{"n_layer": 14, "d_model": 576, "n_head": 6, "n_kv_head": 2, "head_dim": 96, "d_mlp": 1536, "vocab_size": 8192, "activation": "swiglu", "norm": "rmsnorm", "norm_place": "pre", "norm_eps": 1e-05, "positions": "learned+rope", "rope_base": 10000.0, "rope_fraction": 1.0, "qk_norm": true, "attn_scale": 0.102, "bias": "none", "tie_embeddings": false, "parallel_block": false, "init": "uniform", "init_std_qkv": 0.0266, "init_std_o": 0.0, "init_std_up": 0.0266, "init_std_down": 0.0, "optimizer": "adamw", "lr": 0.00101, "lr_mult_o": 1.25, "beta1": 0.95, "beta2": 0.95, "lr_head": 0.00506, "warmup_steps": 345, "schedule": "wsd", "decay_fraction": 0.618, "decay_shape": "linear", "final_lr_fraction": 0.1, "batch_tokens": 131072, "seq_len": 512, "doc_mask": true, "train_tokens": 1312000000, "steps": 10010, "dataset": "wikipedia_en"}
MLP neurons of a small language model. Each row is named by its layer, matrix (down: output weights) and neuron, and shows model dimensions 256-447. Each number is 128 + 32 x the weight over its row's rms, rounded and kept within 0 to 255. Numbers have three digits each. A neuron's up and down rows have the sign that makes its largest values positive.
After each neuron's rows, "raises" lists the tokens whose logits its output raises most directly, leaving later layers aside.

L10.down69:120181129159135139156124166093090132138141091154149145152142103103138145168151133140141068091141179123141157107144188104160175120064129151120099080104168110117031201092075144112114095149151170135141181116177104157138142120147107105167128134131053147152110174100200082182091161158178152178101120079135121112119060159134109161072127144188116134099126125168133070080116102137099118095131124096125140148175146139119111118055113154152151152148118159162150164123137124160071123109163128042151161120150111127163163108150153128090180093174128136095088049053130156146082174105133114134
raises: "IT", "UT", "ER", "US", "ED"

L8.down461:116141142146100128181121176164113101133176152118110125109157144171146093145168169141123153169127106176139135109101091138171118090088162119171128110147111108110129063182141106092138090081174094180136129145097141093093127117147116153106137155017150087163121106100145147191170147085087150145173106119144069196070134111082138150106154147088119137165126160124138121145136095074102143155113188070139116117133133121095055099105091129182101121073116156122133158124175151125135120111167130190115143089123141067177158107180100120143108091098154177142093168129117140129101169148152166190
raises: " century", " era", " period", " years", " seasons"

L11.down1212:072092145094108098147154123125142152145209110105106146126074090136167120137115212127105144127151121181103125133090136126159111143136173106151175051117141092096022075094123159101121147162118086105103135147142162099065120138157079188144141100147147120125105102092158120088192160102197134056113139108130133113154151151141212119130158096124140075068109138111173120135134134120134134141069158188110104131122101127110104134091109076176134101190172190144096127171071107100168124111127143050141168115112170076111158120161128106146103115139125149159200141166156132158122093122153151131
raises: "s", "As", "es", "u", "age"

L10.down1031:195127149149103130144188173206108153164119114125137120133088173120122197115166150131098116174152112158132139085148189144107101140145040125103156161098127160139087202122063077127149144100174137064156155174075112143098090071161112145093143101117077078171119099067125137137156097200139127135121118119108132129125120101150171130182171140150094089160112084174158082168129106133123103087149132139106165147133123125138075110184151105116131119110125140120122133205129161150116085134170208161153090143164140072144115061133093090076155097165188124148155122162146142130129069067092140141
raises: " for", " by", " as", " in", " when"

L11.down161:174187162123101168183133141129097167036192163143112176127100084111136190110143145062097172111097086161151129125126156109133138139123150144123111123160154141098054141149175107165113149119121094140190106096129123170130113101157124113153175100136185150134125190135182126160088089166174095122154090101118092110137123164195197163138095149148136090087119148177148126165157140163154121170108169160124092119131091122156157109100105141095133106116187154106111132159135128115111137160190114116100186141111156158134168087114130086115098104159133118174131147128142072144107138113138153136
raises: "ists", "urs", "ers", "ors", " students"

L8.down1347:162136115101126105104141082106154151112120125182067154148090115113112126111110201123125087137167157124133112164133138124103185179109108101106091139082151137110000161180143143148107070143161136086160148109110154116150183098117151186172101140134098093150170206115126113159155093165174120100120072117130093161168172109140111165117131154090090152154151104047200127158130091146114084080150169129088080106107104098182054102128095198000135105125128135146132113138144134158101136106138104144093114120123098160125141196137094129138107153189121114108105109061152145115146147113120171099
raises: "ater", "aters", " latter", " ability", "ories"

L11.down1311:102099170121149158075160163142186153152193108118110176135137128152129132171096153207154238145137118146128116186132198078166087105113174121111162115119142117157155109099151115115111102085066147145130095164175061115122153145147146136110166153093114147144118088149113162075144083117203144129123111113112171107135103089119109075082145119134141093085082135168134163132152138082125091168136174153167173147109129152140123161069126156142143076190113150195135161170077117151081105116128074117106138213130140105150095129064178138094175076163131112121136127103160127132114117068094119107
raises: " stations", "aints", "atives", " units", "ances"

L11.down81:106101157134126093154087148133164126152176077173192157119137148161139082103111126155135151069114132156061163168103128138189076167074127144158112140140157119138097136116132158123040189130058118158112194071143104158098123126127139093056134106120073105081141108128165171139125085186121119167110165162124081145103166122120184086090183166110097128107143090093106155136134111113110189092145099058091131128086127124120105141095137146126131126147115139144163130094129084119157136139111101072158115106117105082114162127092066144115114139059068123144163079086119121086149118192147140129
raises: " owned", " created", " built", " designed", " directed"

L10.down440:126133164144089122130126087122100177166174173167182127084113119160121121100145120108108108153153147087095162112138111123141114158141079102131110146150078080135037154046112172206100110087171098138174111139162170186094188151125134097133106092085162109085063169134104087140135090140138055121147133162111140146060095114054106132135104108115120143157085165114139135113112177126094075119071129150150145130123188122123102140124130169114173121098134091071121162088094145152164145027136116135124126147120112134128118105177126170072104169224094131076142094056091169139103135168142143093
raises: " Princess", " governor", " Governor", " wife", " Count"

L11.down760:120155056134141122093068057125152104093180118126094092131085124167158127121123162093150193206143126178178127203032099151056094180115101113137145123125111109106017162097142093123172090120070133112161163143119123095131158124085128054124144160123106154109134177130083123076138149124152100158167114099148119126118077081113131133111136156113140046093162097108154128133135161132117184127103134101145101161129126100172086079122127097146133126164140125138121141144163121140115134140114159101110147168138133119128095123167136150121114142124170109175075155180083160119136137153095113108
raises: "ies", "y", "ico", "ique", "ía"

L8.down1406:111089133125111109120146116130106081161079103130162124084118146141106149134138105139131104187090092165219173104104140127113134075103137112140134145157124138073111125092146132198093165048145113191102121134163097144117197110136114098090133087159092117146127075063091127136164166087101161145092145095187134137095101136125144089107113177186124065159173117177108139129100143098106112161124149146069075131095134091096103140175123080114151146182125172184158136146122116137118157125121149122149120141109150095096241148128114101112130172086171088108100125146092065196158085110075197094
raises: " \"", " “", "if", "pe", "its"

L11.down1445:248131137107164080104098060156175150062103107141169100120155174164114130118166127140066168156163138162152121106060100157149169118084076112142108122156083090108151103061188169148138187118195189118185104107132151106093125137044151154117077124132183136134167123093131168129111040145140140138122179163113075113137121144103176110114170128134124124153160128144113116100172168124122172201117171157127143174112095055089131098084118150119113138112080166179135126148134168136151108149155149139102165145173104138133151135112162106071135141124064093087134114110131153113130133126105089141
raises: "uth", "mer", "my", "any", "mit"

L11.down340:062119067148080188129125145104125080167083160121108155088129132144149104150113160131147126115131103197117116173108192112170137146102142188110103131123082129149147138149102137120113158152155145149106177137170171126068142099117168097098133195129135134146071144143058109119131153141122131125122131165136143089127081130143108154120191144139109078160120114109108082107158118118171099113088092124186182155103132166111087130140117102219104148161176149130132117122103162128096113142116124136246119090102162132109095101071128117132138065164071130108105136099138127117134144142172168109
raises: "ing", "ant", "ied", "ed", "ering"

L11.down823:119156092154124081108164093164109104149136108112129145066156124106190109100084079162150160089117160092152092077164064157152123099185095124155140087113122112110090141092154173112154111071075145141124147121083084136141115169119086195144108102128123142127127146099101193106116041114092108097116148105131138162219139108157055091091103170112129184129166136148187189105174174120142109189082105148166131104139108164161142127145070104105121063152167093168111136100065108199162156160178140135111160098117155092124062117055172091132142119200142082108153119143144136128102104190141135131
raises: " number", " numbers", " No", " #", " at"

L11.down1346:092126166166161138142137141116144103123106099128084140131091102108141122125091107123127152125112103111120110104141185133143096130094117162102106097169103144122192128152136201188108081104130115203151179133165155144124142152129087180134087138092112170120112176094124091106103098105109179175087146121159134102164135164156121154151081151107133098091093103095196132131143074128126174153115134146160137114095137099121173126070128130144101127191101176148137195149113156159142082121118098085192137156146172140136110129110124144093121108172140093153138133132102121108068118139113146070
raises: "s", "es", "ks", "ates", "ounts"

L10.down840:131158125168181141157134150089092087138114137109082122164154114152130159129128158128181158101144177143084130085121189101148153176028208160154125134134122135117067123104113166195120122053132172107136136145099084116141135093159102147060097115135083139119100098137099142211164172102107202117167104115096120094134185151097151119085079141129113143072134147101098126114120130097064096104152134073162151095123119103135081121090122086055089116130152144170161174141160091177132145158134148108069191176115097100134114119113093143090147143108075085144145176142185126099170101146093137163
raises: "imens", "raw", "ream", "rop", "NA"

L10.down1192:098146164107163116127166128088115142125096155136105122148151120076129117125136119078103116135124108122077063156095153114136212146108131160154144130168135171115037156099127128146147139160160129083143105170163137105109137137103073199141131156096002106187149117101137130116098153095121125119186123125077119095066148157161138144124117091102196178158155092174129177139110148129107121178105171131117060143139114110155171148110079172152125102082124163133089122146110083120120094111044098151116123118098172147141101142066092144088135152187137151117179095146118115078127079072110114149
raises: " maint", " making", " intro", " serving", " establish"

L10.down1374:082145111124150134063140181110136161126044090150128086161118104114141151155087079078154122150143089144127117156172095161111148146118159128068216159057159101087108109089113123088144064163152115122161120127150133110126110114118120115118145137139098052105087159162091094127116102102102194142187095128183143093105122129088139117113125097106092178092091144153105154085074157075142135083132149180155185122124166153071149156103130164090230106174098128065104153106074094120162145094109116129124150151085195119111141138159133134095129118111146116169163110103145136157134171202111103190
raises: " king", " god", " King", " Saint", " Queen"

L11.down1033:140111061182107174167103164127146061190145119121094136156109148128099124144095120076100131155046123133127169143143130125128125160157086137127167086149073144137193114109106101147123095148138135141162125127152122198091049123120143105131146154134145115105174110045145179065130087149081072208133137104075161134066121143123085095189168148087159171148079146111108162129185181121138191144101130117101188179126067099143121151155119088158126128148079119177137119071123142135145106149157162145123167151097137112179159138099113141068108108081106125105150151163151172121106160153152074132
raises: "age", "lo", "en", "ten", "sea"

L11.down931:114127060112117114102152171151185117114118122122179160144124129153146125127111175147126140099102244140080115057120107087112096113148112055108117112201089140101048159094106138128106120093124169134094094172070165119163108089097109188111096142076103116120157156163134148139206168170137073203095148197118116151159114153126155124183113126158102113167123094153146107130128066100155172111101132096092109197150153111116160114143127118072152142113148114089107107153071119147110146092111127133134138132132123193103105221102127159138111070119173137163112146121155121183122127104094132113
raises: "ship", "y", "iet", "dom", "ally"

L11.down518:103136168154175129158178139166126123094179141144182112078112135167107058120113092136134159123105138069152131149169127098172153091165121104118168074099138127072046110080179128106189110024149092149155149140104186191168139137083123145102162079104154108118172149117139122129185086125119098095138156131169155148148138143165115127133137103145133156091083122083122167117168119152192179105093076103135148091121098117138143093151135126141109167145109098177092086127106126091113143127130189146097142086115174106131133139100139140112148117143126110116126135166183150110141094108170123114
raises: "v", "vi", "hr", "er", "erb"

L10.down835:174159163059159130090132154120156136081120079135168080155153134081116118170150142126156136196139173114136128116127139074133138138049137153150125103146098096144091175096117102100207073115131130159154114151140080123130138116101095110142118119105151105148169124084161119181070124099119067141102171126116125135191136131118136146065095152125085128173067105069165110141148103137157130145141179121078123137101174141104129119124117121174216118150119159142102103118179166138136168096088227124000113141124131095110144172117123132144135133164129126102108108138123106093178120135120195148
raises: "SC", "EP", "GA", "MS", "OL"